config = dict(
    tie_embeddings=False,
    init_std_down=0.0,
    seq_len=768,
    dataset='wikipedia_en',
)
MLP neurons of a small language model. Each row is named by its layer, matrix (gate and up: input weights) and neuron, and shows model dimensions 352-607. Each number is 500 + 50 x the weight over its row's rms, rounded and kept within 0 to 999. Numbers have three digits each. A neuron's up and down rows have the sign that makes its largest values positive.
After each neuron's rows, "fires on" lists the tokens most often at its 100 highest values on Wikipedia text that the model never trained on.

L5.gate2084:490482448520496389516506531512442464405548399444466424426543507517454519487496522521482477494459568526526512423441510424524474581507493483515508496504459506498496490547433452556451465513409498561532590547648399488468473486514496515573449474507259531547436559406511565482497553531612433459412523433440553539479487448517449528488412649527518533491510376505404537506530489483492502580556442537431420522557485500517532380404474470560492509447509479532470444540499486535514610520548446537447561522413468465497537480491518546450444454521453595531589465460502471512546465540492534541524417592518507567482463530467511538489570504542553531493462474515498588469457437473474456403481486495450435463505558560498446455604456520453520535514494553466462518523467458525553501579460465
L5.up2084:558500509429514451503395384378496526511569508489536504490534585401564468563420580461565426572414476516422581524539491465560504489449530506539470499478480492550511504528475522558508447508597409592514439459473563541454494531428519492541500490509555493410467540539501495500400464491490426608545511554568395388501485546470469487543460468575621522501531545508528461462519471468515487500412437497480525612539496484560484527474665494455510488485521473529389468486504483480518504487463462447422463544473527554544501460433570558516524502531492497555522552532536456428473601510467547562477461611472523512546435480410438523563469470453422450530498522526640494508493501547462410523458467533542510444564521438549543454489473427505428465492539523612443454390451502443452632421498539
fires on: " November", " February", " October", " January", " August", " September"

L5.gate730:458488633471535522454545493529435395553647499405521474501491497397506464422519600506600439512562476474402530473447526568505485510507431474418475541443415499610481493467470448483518489489518583438499519573570542548415541382506505546551523472416532451469522524563450544467514548469522480500436553561442574569345487490590492420432492534479561498424448501374538467568425542522516546490508532418539509516531512440436490489444491517443540479498494521535491497520505477488518565551486517517484468459555403575599440470550602470479416435446493549608549496571576466491465456583601456505620464542546469369533487520492496483445471484458484589512557416569482464426429517492498435556499366463456534424562500483550499500492457594467448490551449602474479400474507514505489491413484496
L5.up730:524432561593482453524417589528503479601505508523382447532536501498496546565553508551549535422521550532481486546486365513454448454521476537359557463572439520483479548504432507552504608494467518522472522454506473448544518383437527456517487495500504465563462464519532405537466506488563472480477472585539566509543498466502566483509313467484543441458479482540556569550498429532482503524438541427486533454480544435533509572498485446603507566405494481507576575461457482488480501440494436514583536497438477476508590531543556431529607481422490497378518458521453532455556481421470408522541503475482463525595492446548577571510484564496439483410536525405568609516448481622458526489556475501581556488577534512545477527451487561454506480606479474450476542475458559413514574432436651
fires on: "7", "6", "8", " m", "9", "4"

L5.gate327:579503462516535581498611426594513429425432468381464522390436521545480494428424500513523484478410456508528559597542502433602545481466500491545527448487480430481511459536484506512426513429489496549494505475471480480402505438551532509473545523400457448571419510508540435587465453445640473477488447437463463499508480421453487520488508445410516521441534497462506422440488466515459538513495496447505440467435435569489544560481493483382449470519396513560486500548462508532478527425457526519534457432538520527483482515552541466540532437567543534594508530448499487515538518434510533454511567435436568579581500378454449497555499613516530511467555557437468544521482490469558492496485440543494490530522564465469570520543494491485551491517544529468466507457523480395459571540520617
L5.up327:610457556453487497436571443483413505537473451484543459441571514487418575565545585490436492407509472537484450550538571479446498535537559516549448481612532515547548596457457488582551464482548546491551552492495467518502492476586441509492580524485560477386419566523429491479558524571479469418517505481544456511487515478538526478385461475401502559505549416514500545443369588594507591478446386539551484402439472556566488503533510486514495480449504522424536537589518438390449455457540587421437510477408520449462516462474470623406506477453524465501536510533554457451487462430501462388393553485475438519420492423507519510488463553585515501542522510443454523496456440400566479435463481488402593420496489523540408506488464421468487455570478548604520519506484494478536433546450559
fires on: "9", "0", "6", "5", "2", "7"

L7.gate1259:453494451524499481427498525548507469585418531457461399513486578456346524447489464551481463547491441459478516551485366547432510469509501573560504519555496485493473422527515463456532585517516548410412444547500467485501480570509458556501434511567479475526583445501637526442467472495532548444447333543467452429509477480443539586512429432490493462466480536446508507414461469466530490525506595502515545599500479519390465515538484447515483537545531457469500498491517452498437477477509452558432438479460550504494531420530452489465494403522455584581493597466593448482542449496670449509505542405482443446488404504471389509520485628511453541427455396484500545544594515501400580534481495597543492533472583522490610477521524499649508473470559552372537531510451533503476625491506471
L7.up1259:483496541578543548525540437498480490404473499501555586456575537520564434482440519485512520506589444500506485448419423547513434525486499507461529444535572552435510472573515501595590436515481532505440503566506504575584470551518504571497559524535461580498535499397457439477476510496516611568496447460377509437536447546461422473595549487460486407521442530547507594560543603385423509540377502470469443450479489563476610530421486488572454480547454450432526503493498623572455626547496489433509524562524429502435494517579521537522508505481565464434484421407502480509536491470527562501412485533437559559437485440466508556545538478480464526569509568493475495401542447390582499468625565463481486543532539541528504416492497617462542456470503545489542509524523424563489519565513527
fires on: " ", "2", "1", "0"

L7.gate187:521547511539569485407558428507561485452494567430480550563543531518458570555450512473541366502493421582490516508477595532583489494554447498484468467511520518500508522538444544495552541578407481508539502517486509551566562479515426508496465598465492502451521479378493468568544385521435497461376523517459539510478478575448401412521466535514498459532412497492502517499474513498495503453561527487463458497560528511438519460439471510599485444485502464490539448540507591599488536464480493524492496500512474548473487460519483469524522533606447503532571442472454419464457473548522532382491446495512517587580482514391482425545483509457527557447452480536426533481549547452482409505539427551523440496549534551509446448504578469436491428529537487441487433450518470489506471431522484
L7.up187:533474447548460507422542471475458591514543408503452415521546507512382620543547562503412462461495439533498533465461481450579520525574478581474534497560459438557566587521354455533483537417449560549587554519513503440524518433563496459507462502586482436408510392501478449503552423507480518520491527484505498481530495452534461457519423506462496529484587539470511412487479465574528567454515488605510510523529530468498510484505425473583534655514466508516521547397508553350526430451469497511450561475470538379526460454429486482618471506493504555439526516499557524479561446460563566398529574529535557338510543527476530454509456498507487540568418558555481485449521592390445527478500489453459446548431494498479525549548460529523490472512523548528468537468528531546489418534495487
fires on: "1", "0", "9", "7", "2"

L7.gate301:547450529523549438508490481545523446607531464567492427500547496522455582531516438514543506555459408462554556523505510503550496470552542550444608474514465620493408470468478416497497464504511485539455545513536578520536547577550481381467503540509495606544527516528618496561645474505445469569528429454554514499605493502464475528523540538497459610555525525420400562486588498456516438510525484509520649506442530390474542477519475509571499463489484511560451556441566547555471515600422481483485465557459484623542554492471500488484569473507602521513493505438560446483542579517436487544425492512470498606491503452458548416504510543587433506419414516448536523495459501550438551519464497616560498372481502468500514503469536545580481496452597467484488509483482503470537495518517505
L7.up301:478470487550476475449460438512502470499488497426519436521427461548544536531504545468568464595595604461520412476466483513550501538474495453537525554456495502572537510461477471557484598489461498503645539493442479586570506479474525570455441557455551562540571464617527542549456533473493616399502509411473475504463529451482512539550464464518499517526519556510516629560560433479452520427467541530455479483422543507549431493404500502458491530586341504466575472531462501513526510518612467467491492497601530437469557494543465464514492464517492572564540390502404573529522493446477519431458442527464499517458530478544405487503489391373463526463482522521566375469510544514496441419412503625493502485548504512630502436540401485446616450583567431492433536509520451480496496446527475
fires on: "1", "0", "s"

L7.gate2064:580506514440532480457415575567511441566460360563542452568555476482462472532420558483474517498487544572544443533420458496534580442479643526474478492526556653488549423436521501456524494487520493493459571506441517480469447465527483472569539524511475575426553447477539421491516441433519454496454583475548460393557461458545475527480420506541484558472540445611529499444497593499475554597477386535453450488473468453510537410495497589515578535501413526461464560458494469531550404476443524532509451497417461470462619510523435467468506475523611552532544524530497450522386452403551549478528581508456444565548442499519508563532538497481543501491393495383519635441522539543448456494452480558539514501501593522573524472607510543554493439447499519399408547476474532392433558533487516
L7.up2064:497617418588492511593514358506590502469534530533470491481484507506510538444539547478402545484502359578573503464530493520401495489511451506532489546496404464538422558500512460526523535556482520477538504538527487431525597522483473452378555512481420444531526490536416510455548568520567551493503517560373480523491478573435527506462508499470551482501525518454505540488487480473517476439528482438515590465481560512479489460538530537511516486534591490555481369493536524426532522485538494568599419378568560518527473541509504489444541544486435540503427515419487502477502445428476458481485410407448493526504578570446531496459477423490511521564547377553545476505577537475467493493529511490350506492505521460476542503467464464428518516509448500519476455487538521556456497538532511
fires on: " was", " became", " is", " as", ",", " ="

L7.gate290:436505462458577553363536448559606590540505480468553503597498458479475542433480489495531508529546503480550495514492532500486436421458433535537533507505460476502567447495479613494449561530495450566534510460452487466476530615478537550495468469511442544492517563565527470452564498450505553499480491482456518433478531519497487501521476488433513410500487497461516484487517465449505534461501510503485543433411470555548470441472540511453430493444486508457463478540495443513404516449454509387505525423463511586526412472493573337459522519502576483520462515457536488476466608470591566585504507529413402555517492516420531449489491497533465524475392488498584581478368443557529475532497524549533489512629434565483570421557518489546483515536498445451484654542471535440449513386475547
L7.up290:529495461455516591483410547513515508501477429516501522409519427510475426526550412417476546501464563464461489420532428412519486589433554502524520455502467517468458492524392469457562572491563541533577482502394528534490541489512503546433526491529470485429507424511530531459500512477613502558544531520424493489471496515521576571570521339507492513444457510470608475554574394504543500419477510524466499587470335559487592549578562524562433424566426537496510545510500556482517488616565494626445491510470497417495474477490469471465470396435612564469467382510515514556519447506527541492540560557511474512457480540504519488541519438615533515581498510444485392512456481406519539485636480457527533458497483501452520525424525521492526556507421559514590490479486499507482518441526547
fires on: " ", " years", " Year"

L7.gate2075:559607462535589521547510531551587481498583453534510492472481548507567472513571550531465476405484518532455511568492460439531509521450466544536452450534491480399581440468599481511490470504497557492512550516528502461491546548525474547509562524372518487495533481430504535508510531498485479535505457520472644476529430471501471482476394520429507409447526563510439576508511553503519524495473495536414509630437440406492481309406519483484530417475563453527454562517509444448438532469575528533452408574473548543515513433500516442522527392399632495495521519504505513460442516494573521480518482544410472548498473550514531584540505489553543532492507458452584531515527443444411498502510562424466508441456460443499453435509479515505516528512517441445494568457487551582477532515525632
L7.up2075:522519562468473538520533568593575498589421549484422542527389471534563459427583530430448553519486605594414550468471509425533547515498548505436440512494441514456565481388481431501414497578503590499454549473509446475487506475462411496539516492436466529459512537490549541550456472494496500597527429517536553567531494425524405536558485412456565445511528520556527479431475499458596511476519478477538453526360477476533553499544508500443505371529580472525455547413505439452534577476502588525469392537526573480528532504449484485434495530377577463507513524489510538496534452464455483498529546472496458499492570532553494561520348550434523485630502527434503457486541471441471500464450524484603565543505447491468461409489580439546543525509577512472505531472395543411533540500459476
fires on: " |", ")", " ", " —", " —;"

L7.gate831:551529495487567471542382493437610436531486526485495402518496559449466427455534480569513492542535521545517400566478445521378627540518528552519559487500472510461495466492424609455516537512501500489392450487443536528391549475483462543485552458480464518513508487527553465514572504569520546500477618513546500450648470499517499587477449483529433498577555518456468533507554515455482453530497438529496491484582486524484527523566448586494487449385485499527532483526544504522471563566484520567488585486428525434455530465514536439453566438463613554612469492517578543495448412425556469461544490487525442543573475521510474567534489483467424461495425448500535565543578506420540485493553549415564430536506480533467437525554497536447496421446418575490416478483540520424466489520425468
L7.up831:481482395409550556548544489532462462474497495418524507538501434488584518450455510555490544547479546397507530434598536499504451456466614499559435508508527523390531543544498465551532540395529462521561505543425491534519521607530508541476590542433497420538537494546481530549577442530503469495474489477438479482498467574508522466571546392435465579538517546464545451505442573483572561425537475514497417524479426510437444528519590407521501482537527516511364562499484543486513464520555478533525496494442519436474479413513487516504582499513496521530497456477441449556397551489553591533469416498464557494543453526506475478505578524528619556502428508548517523482504515591544575516549487527547435557480523522440514486436559355613558437564529443456500619541547397534386562472532535
fires on: ",", " (", " in", " or", "in", " ="

L7.gate571:424458568418466462499501567466469447558535521541433494545481475482467546384467501541537423360518483540512478450457519499589431501598493471493573465459495618573540499524554595580502499541558503450509575528528550399458514468520512501534504506420548453502517518556530490435494574541489499484445511473464620555410462444506556527444493494542473456566483540478520490552494487554504653499524574525477465468509542426534541391474497484452538524459479521493462440453540515467518581491444489464519572545490432452517481541393445512481476516515539513433533547473479563465540471540545471526583493400524501508462514491479569476531456551578582535518492445453543532565329516522485491469482421415561478497490503557602612541559523531519526530488540433525519546444461443539405528484574478
L7.up571:459557479499500516466495482592551435547500541472383469531463519447528446520511512441499546548531649555416511443448492563548470511504472432492378514561490489505493519519424508470487495523512547588533515524470590500505510518539464411483469504500458593510423417402489513539545507482492428468399565532501481463507499537489500468535552509474520528387467500469553555449533444516521589489503517411513443433509530401523496494526391580470529496548426521513483571545466458550476523402414462473487522521444538613524535474575410433554579470429503497505482488538541436492493515598470498443521525490448375508530499463510496497547435487516454453490464451489419469509476475512468474478391578451465563499545544522509511580546482470541476421505399482419501548477530459512518522458519547
fires on: "0", " under", "8", "2", "9", "1"

L7.gate777:497499528534505473403548507468488465548489456536501495642510438495437526537477539536500522524514457472550617536503429544526547521452495553520539440538522550449448525484584544481623489481506429517439432428455551529477538460463519443445473463489503466437541486508533476501531562612483410522578550496475596490571530523492428433559464447478498474507401575451426513405570538513528393432556501547480511535464457552548516492528446544446573534575454532537521518521482506480477564449519499535524517473534512507461452698457517571576573468561440507527508486475433521512467495524416462549522462489462512481541541505525448481549487470434509538527483454408525455406501449522448470460450512590482471452504514532452496538457605513458448558569505497506574440474399592433500558468577471
L7.up777:487528494469449465504458445464533497504462456411479491567523509520406657514461544501474460457619516495509539512509417491408522474528394420586542502481528542462444525440521526411429506536462448463552485501564467632548594518493515443491508494512543454453510490490506446534498553599535473523490459528442520488524502593438538440576500500502473527507395531476461517537576488499464514576474503428428525516483467537524589569559443597407556552511472571598512473540388431558511583466492511520469554443478465521451485497456457531520510469599497559530571401518458506469506518509480542472432382498511509511537484456432403423468455443490489524560453472386542483539532467539461554484431524537594513511429560534453422604417558498392531439512470462607514463494515520575600470476547529
fires on: "0", "2", "5", "4", "1", "7"

L7.gate246:547510515399505457515457482553554520494512524568648483468524550496567510483508593558602584496561505471459479425404439488424446485513461583591550508472485476473538393562425417474516443454568496608491482640564571422509470486576527583549465479488500524520486521498549487480521420463408529487448538445469524417539546507472474446555451597514508458429366508512462515527538482438519527579490508517579499491478490523457459441449540506534496376490554459580500536393448499494487491518452517566548585517546598550453472424460470462408535482562503483512548509415506452539512496486562628543493438565600490491505458456496526501625522445595447476464521462448449477489581391495455495472505509516573543454468452438552545504525504529477558609491512429402483534498459609523459531504585490
L7.up246:517536467511544516536527592519478564401473521475480525495436587490450574500523459410489500579427484499534456430602541470385380464544491365564535482533442493484449466438464522434480395549503488494634522520473548598439578562494487520472416526460533546488500443406565436504456588582495442500457534515533559459432427486508466490471468487496580582490558505531516570378602597492489506492439482526431624506509418524532524396401524445660474480519499567567513483466507497512463466456509490504530545504547468518503517416531545540532473548640505478541518452538470432520501625425514530435448543508453541496452480453529450549527577469456495514501544522477504577556588485515549588551469500484533446491547505426517581506474558573600498491473573520485489529502508519377548523478571552
fires on: " ", " of", "2", " to", "1", "4"

L7.gate1802:602521575446520543422488541545524415528389463453510413432474512487454568565491583425436539472588508431500553501484475424644546502563530591497596493524456575431492509480500469507542404554552497517485511534520456557548556511663457599499483501475551532467512496510439498496460458487464545451561489447458530442463433445384543421571521570496491521482457457524554659520459470463451505490511500521454508518495555482529558434450460579488545427472443480499596485474483518477463586409478484500533523609514519509517581516484526469406502402505585463513528479514569483575409549451490430533516411454489431431536489414536585490513575537540458514536553431469526429499489568439490445458472570479458490519603504516472509460494555497539542541548454464544491482565496579383439556495546544
L7.up1802:526551503493526490556561538499555531482550511564501534473496564505510465572419479430470521528432491516515460491510505466458486609563538543488511510470425487458485441468411499440558494478441576650538496534494546503590525465483588462467473475492493514464627453498511527439633505602538565515510493460638464460579509493499509462448520500496520538421513417467487566437481502463458393520494508493483470521518568447537471505549465527538473475524445570470523499504472609556538529507456518453453382466566486440559373510471507506499500570452522443427555393510437533527453466504433472542375497535391534552511466545461464556661555536502496418561597433530490467441489476427487463550580514475470547573499463534514522500651459475478571453477506487447503534523486401410458474481547607
fires on: " ", " in", " of", " for"

L7.gate382:491543546557524506470585444482469497516526590480526577548523449492511457492462615499459492437538436492508405484443552566485457567469667631474486485598530561528450484518507576466540477441568430465541505473524529500497519526421421487543562551527558509535547455529564530404528546604557453521507524500523494483442462528534596462521538499486585522540485516508550470448469551495444469379569515484476496445569432546525537525453548620452567508475464480445544545507539560435463523556464465534512526396504513397426534541425532554510495447519542515542557494499598443479461475519507477590520626457445450555536511562457475517511487470422493515555535555439489555472457432476497393529421486455450400474471525546484512479427538492369470560473381400521456439482455509510466460467535465
L7.up382:535518494465497561510441462540434552544473469471602451581517382566415511457476553522482528465426612497540610429548480481490481377524484514511546565504571472506480452473507444536474446500461517516494463438567401498421460512524530526465487493464542530391549453440505514542417571517546560508488571488444442477485494523394502450503433445608408500501545470507605440599513499474535513412522485438461562435501490401618601528440411480538442515496539534516546509496461503499492495477407453514570436490531532588595506530512618502481417600595512494424471555480471562513486510510502581494407513519504600528543501440505492493549573539571554520467517496514622421473475542479508473510472491495611513494463455486482444569417466431435560467496492550553584521475509498542570417588456455
fires on: "2", "1", "6", "'"

L5.gate1414:456448463512472504400495525626492481514479451480547496510577400490456484484494469525473507446512431508420440540549477427520601460441535451574595455467455467433610513490525523465520545469564506469455534463628487508521585483511513435499555547442548583546511564436516565484461424521577495474488455387567517569572538482498499515464361536423427536406465498534491488582536437539560494565576539500508534558494429473515628522477518524417542369510514457477537576464466471503480484555469554432496502466433462545586505505491500493460481403489528463484461459451506518569545549419512443496534555437560432473551598539503519483499455545552479572495487425453541509514404555510513446485470466555501562464421533407516590538447531538511471577515507501511506532512432496451483633561539483
L5.up1414:541489506468490466492574506420505538563444520495456487458525596467480484511492537443547595467362509427596517546473467469478480565536585473492466540597469493514544415494519580554502454538509484496490560519529487513489471513475495503567515550549366470424497497512425505414580558494602544479468579517566544457553451533486457505409441574553378509499561487430523457508543474519464439524512549548586458502491552510492529485612378484613463434434560475522424516521480497483504443435517454468588483524453538483521575456469545475634483518464463539491501488523529550496451473458522518600425533493561500486409516506408568550470487476488559434550542508409460515548585497461606520412487515454520549527603452421377399554472472424522497572595483562535552505452515481491426487508519488
fires on: "9", "8", "1", "7", " (", "5"

L5.gate1095:559538466511520515384519526555509518499515595547465473510576475542481454554494587552411481533535487468517437493543526560465599513448481537521461464498498477496543406499602643493533570504589555487580573544588510514538572585433540426523437508557445457358494617505535480460572542497453555501492466473554586532498496499413540591542483441423444535509446521439529485462502487423531462519543451489522605468437523556507395547513497442483535503486506508498423472518467503655440451484392463558472488467524501539481473497525491509513501547494556486538550559467618432461504502535553443464421538518529464483516435656463498487486509537551511476489471443589540458427471522491520612416452366562486528584499510446489540435448506536450482447484455537487541496541452520489552531403500572
L5.up1095:514424487497581522619560415511493475526486513475462529543489493509489535546539483536445410470439524553403519502581367453519393483610568587495492494585530473545550506541523479541487451506518522479520538466550522547431528521459511426532519555505595599523506510573521502459466550539441566508492481455500470553498436553587509487571519559439494480619412504536526504526517468421545505483507504532488500465545495519556514528635540409456465423479483552506536506498510423452533569602553547456453524418533427561496488508556490510464473561487539384483424411516510504484484508560566507433465547501513482543557427612452484500458509467531560523523483506521512535418431461511481500518433492382453491428512569480499534517471584521513573599472496507538428481511511555467513409426395522
fires on: " ", "h"

L5.gate1068:456472525375644482467557513471439453519534598417514427574496525460472477501489501529535522587520503473571450474476523500529470518487528540460508420478543483471516463520509511503462536423477454558574454467555536475501509451514478463515653498488451544582576394439609488582505475583420425437452563445551526389480516487457576445509572559512488491486487484485501551507527457551624439524530415443420482498521480503526591467446438645425569490467462553520462537476550604473448482593547502614511482487542569519514511514487588486496559541527473531542541520500533498547579542453635444526523470476562462485583523583448573526576502491530447546467495508522454461538498466420457419479515525519448454500532428541451434447465455483458525560475502372432522400446532516483459496387564571
L5.up1068:438551476519546490497568452552551494423533525459497503529464478464465514479488451563427441560596409512492439422522420494438492546525548457506473453506414404529630432505518437506494592535504547581541607515554538458517509521460514491554543555464431457504558512508528571568484467480527497555413489423469481552447469528510508401504466494517514481416467530414533469561458473499489499538532476507427441556399465520567635494496545500515533555552548600450520496479534585523481491522551533440591367464450580447504556518557528596371418527498481425555449446494537392553498541574478541513453486485490524424586496578498593529568442593556462516489411558573427458545485488469520561470511487649418436487482460502480511474435443506515414637439613438461586473521487479468443592513492480
fires on: " $", "5", "3", "0", "6"

L5.gate379:503515399595543450418568590468448514614533455494485506455554511513470542532552505614480515461500464493537488549521539540514530576514495474575443511448475434518470434437537461520502496495465632465505479539526484399483534509491481489618452471499509506511638537423484523480545514448449431505512491479495483529433510549507512551574505467490602470318499479411542493486500505489430469424515489433487510497431459501508511512442598394590447494456486507483474559549473377453439553549479486494413517503454553537445593480504468432511471405487512486575460515505631422487497539524595513481503567433561471527508410571492470457464497559526430534496474527351468460453546618449503626457615612510475572467491547575460466467439493577644606536505512443563506535523498563523540437449443558
L5.up379:592431511476461478487580521499490518489416524516469483511446533458543595543533544483422526546485473552485424512510451549468534494487514513436445469485425456520458561543622472397552471421438417452578491471492455464540454519600543476469507442526530534553496625492440586446500503490551515423516484456484588472519419567470511520567389455503415512490517519524438510541493485486479431428443392504530498451538445518561488475508508406579510482480465566521586555538473440529512462557481471502519556394504500531528417524562536466534599486540430608464424571432545526554455499512560441553519499460505483548584513521504446418505532560530489458498486553441485543520542568397476441536549533530515590484481418526531522517575462554434546470498548500421557491431531486463473478486417528
fires on: "5", "6", "9", " v", "7"

L7.gate159:521482598472444510454476474611523501480456507453524425414492574485535496478439568506525524460539520529521517427551562511551531405543524611522477478475484538478620455445524466461478485476559524518531460602536436465406536527513509577476540400454568487631564437395420495425435474517455510457485589466507522457522508461456438470500516574529495437424401473448549532457526532498420470430445573539441440506514543361471509444530450543427525449529491480452490556521412536544493440543592498534537450416534522496447556413465553554456546437532473454457487547470560400507325555442608516469514467522459463513501520478523499487506531456535422521577518485530516376462458559423513478491385436541479465513468465483386510464495591498458475430501550413535491521459515564444407451515512459
L7.up159:557528461447503535544549464497473435509387553485457532491421549530500518510452544494503528541508457581421486560565468488531546579574424480494549520516551482549402487510605489557543474457372520528439385485468536598531453487356494528469428511582503457555507415482490562582561548563532395578565478617489489528510527452456593580436495533482493478518454524470597539457516526514534470506532488533618548420558579496522612428573498559432469471467508513450519473476512545601427444442544524487473503469494549521500556538445486489438529546491542518524525568508483509503526435479538444535490545458490495478498430489469439573520495464373572508536596476491570523519578428552473555309467446461485445467515512473561462490531497549425525469473539518455509501494507506547555477462629597
fires on: " of", " ", " to", " up"

L5.gate1444:510477489521515455492542500478510492529525565426510545445391459514382451470499533601458498545591544452467417467489512529466453510506587513467511491522509506376520448507436494451531571448453547478629446487455530497499463490554444435600559560435554512528490567513506472517474521554564520495545470466477470572444470550578495502483483625511505509556476508609444481478461507470454498551585421471502597499445400519577521549476545521601453410536508508540434454455494555427469457543521532525527461489474534501523558511513593542539506587472471468512425555527575392477538514475505381481503527507578492581581475515475514574535528578538445486479401535456472512499480447413564524459602429528563533534507443508461455513507514469573514465524513572439491584503518422477485475490510581
L5.up1444:482503357573454568523488572455404430504540456529492453570435444591582562417535442486434497497491521490507407496593457528584557489402476482441591490477453521581564547555542556550543456372399418520485471405523469504435532412544518429485417501540465469548459546495497504458491519502466601426496512486535390450499392509576547479550523517499471526459532566427525414462486595444432453395434545465400446467465541550537504560479508527422437540508477518527467543462513518647546462412486441395488524441436523487530486523428516435517545417359511535501401457479571561619460588486484556589440507450521494565616517481510463546482514580440448490573478485516479524542526540469390477469480562489553495503626519528471527570427481505546435543501442457575565407532490463489508528466490522
fires on: " U", " it", "6", "3", "5", " K"

L5.gate1550:515646503573531543486533541475421488461497502516498461499454552507497575500574564598507485394558500523605536534473501456498601375526473538521481465523412509514419497485624457537519473508446485503491490555505503527559520434398584480449492491516554519523542480462522450533535489609494522501492619601479497541460410572570553495611425534493464461478482493437349538567537533487446508418642489552511523635562554552380509478468498554479510517388473474489493442464570506552552560500511482527526499505452582569557497533419392547587470426518486502489444553459538535572532504513536507420472467504539559452587497459530577550523545492419488586464482513471530473522505528584489418483523478514504460488464465530488526421497569565503526511507426509483538435472505462477483472517494578
L5.up1550:514544539536459550507514507499493466558456571450538464506559463606548497417477503533575496474484517550527482553521532458495470512544447509533514554528514469545504558563366464492456500511419620564562476509527485529455404415421526497491518437493492452484593503414477504517496565526424517553509397607451431531565446546457457491551457471483500562457487474523437511564460397547501436455366576512483352410496467489551635479435581577474466479471561507576468457457529519487501455496474522527597548566529581524521449468615578434501498498521512531526507501448406558491504531509512470579547558518415574463519521476535477518490532517465495491406488540464573380498428468568359450511483491434588547481424465545432473422516562497454581459480487478519492547527456468607594475489526495
fires on: "1", "0", "==", "2", "6", " |"

L7.gate587:467554534501516397408449465435598491455484396487433406466583546503606528422473474518458470453476465480478492550459518552490490501495522496454459437555556568538453497510489417506629491449441568478456530502579463487565534491541489547425468573550443476545506556418447447610458525509474476556446520509422541447485600520436525580502477538425446441550453426453444491478515494525553482584485540608482496608560486570428508430400613465527435525464498465462477476526507474488459568547527520476405563497540564533569607509497450546428542460511565533486488449513557517538511548503541615496493408486455508488486432494530447556601551470513526523517565553541588601630491499453594457479543530480535445526461507407590460478458595600560513529543493538463462481456465451439428531482439503
L7.up587:511478448462543413521437445392523546480589396526496411468451567508383529443555576495543459468510475448381428523542477509497466464413500471515479424489464423472517471581410502467441477471489501456618409489498505445482475498506522508499578467513451475488475395456557395574415468522505461514462563483428549582504464470487482479478568520512553446480539524581481548500454438547507708490465532500495548575509457638485559553487529490433434526486494378560436498383534598521504531684456534470536483573567546483498503488473514383552427583538487478434540439503548437463514654489444491465452496467555525370394539533469539562489480481509506496478487512499484642536543541439561522579504517484491458564545468489504435410494500506508444570434478615538532481435479506430454488517561412
fires on: " May", " Al", " January", " February", " June", " September"

L7.gate1126:505545553553590476446501504542508551533500452515495485545494486540380473562516540493472579515562515434458524408537451473541435599540554558652571481584503479595540377432545473576556521475437472532557594482443545640529490474520494478507484482471432443446529437476490546569418567545539585505469548402482578519442532487503519458447544563520529492445524564620495516446542478577512538456447441518570488461501557485481509451536490530420547417523473512462433527488485528539502525421510502507499563530534489471460440502497510357579440472510523528415412523528507475513470512528572514533463576642516546608512439558563464482541506453504530520437515506396512497594479454486470564469505427550488520463590488521461553499456505503534526492481562507411525531436501479444497470537543569
L7.up1126:502522478419526472501473549485606501507534443514422489473452473426541499534536571514521484492446474511598476513507466514622578639461429552535435498424484498492533444481505577453595499583568462478488507475474486475397562504551505438559404523421457528518471450510465513470514433441519478462554530472511546476525358509518488473572450510394399470436438473506500458503471569538546496483462429547427444461456474495550489511487532501470483498500535542462483546478455517426490564604467477614484406478507438516455467532486493555440510450515582485503413429523441495460454566540502519561511484562479410575489482642544522564454505450454508505620481514445497481463535511453536467473525578530430471429578477544552461474564451525540510459529494578483429448520410410399526549520441461
fires on: " ", "4", " who", " –", "1"

L5.gate1456:427627443410394464503577541553511446515568487467527509424514415457496577440541572636541425561432541546448541537540563505562551400491534508452475475507496449585580490519495488522446455531525493437589541506532496365456507543422509597525495529408437471438593519516484534549529489446544458493545501506464543471458476434501552387492481554471363540477489526534500587471439425409568528456558530507435420508515496439520482491486444517481543522545490417509464466498491539450432448507436510503450458599440501380522484537510466472467451466520411475526520531538566565557510491498531527529477484451495446482503575572473513522477495562490496579499496509482505557450518556482566521442555485520541589507495534510456519466499538527526375510474547414423526445452529441465569494450495498
L5.up1456:451460450526462541446441542489585590443552509455568510472489551538507526504613504421501446477417568539524484522538540527566527492630511483412467513614648520470444436525543517493495498551534530549516420597453438596416492427449503444509484486556603495580446464507433455517513568554519427515455521519498461444445557486535548553525506454592472480493562545528507550472554513424466509549507479517468519512406495472495469523539511496569504358431484563490412516496502475491551499534461508524449518551530595532547533445458523467516518557415469455515498523556501520506461405540559499505563558573469541533519512566521503444579483458541500524501479503501469588422511462443460516472546555451445524517469503491494414497468509560416549398458477532454475460472443363563467525502617518
fires on: "1", "0", " W"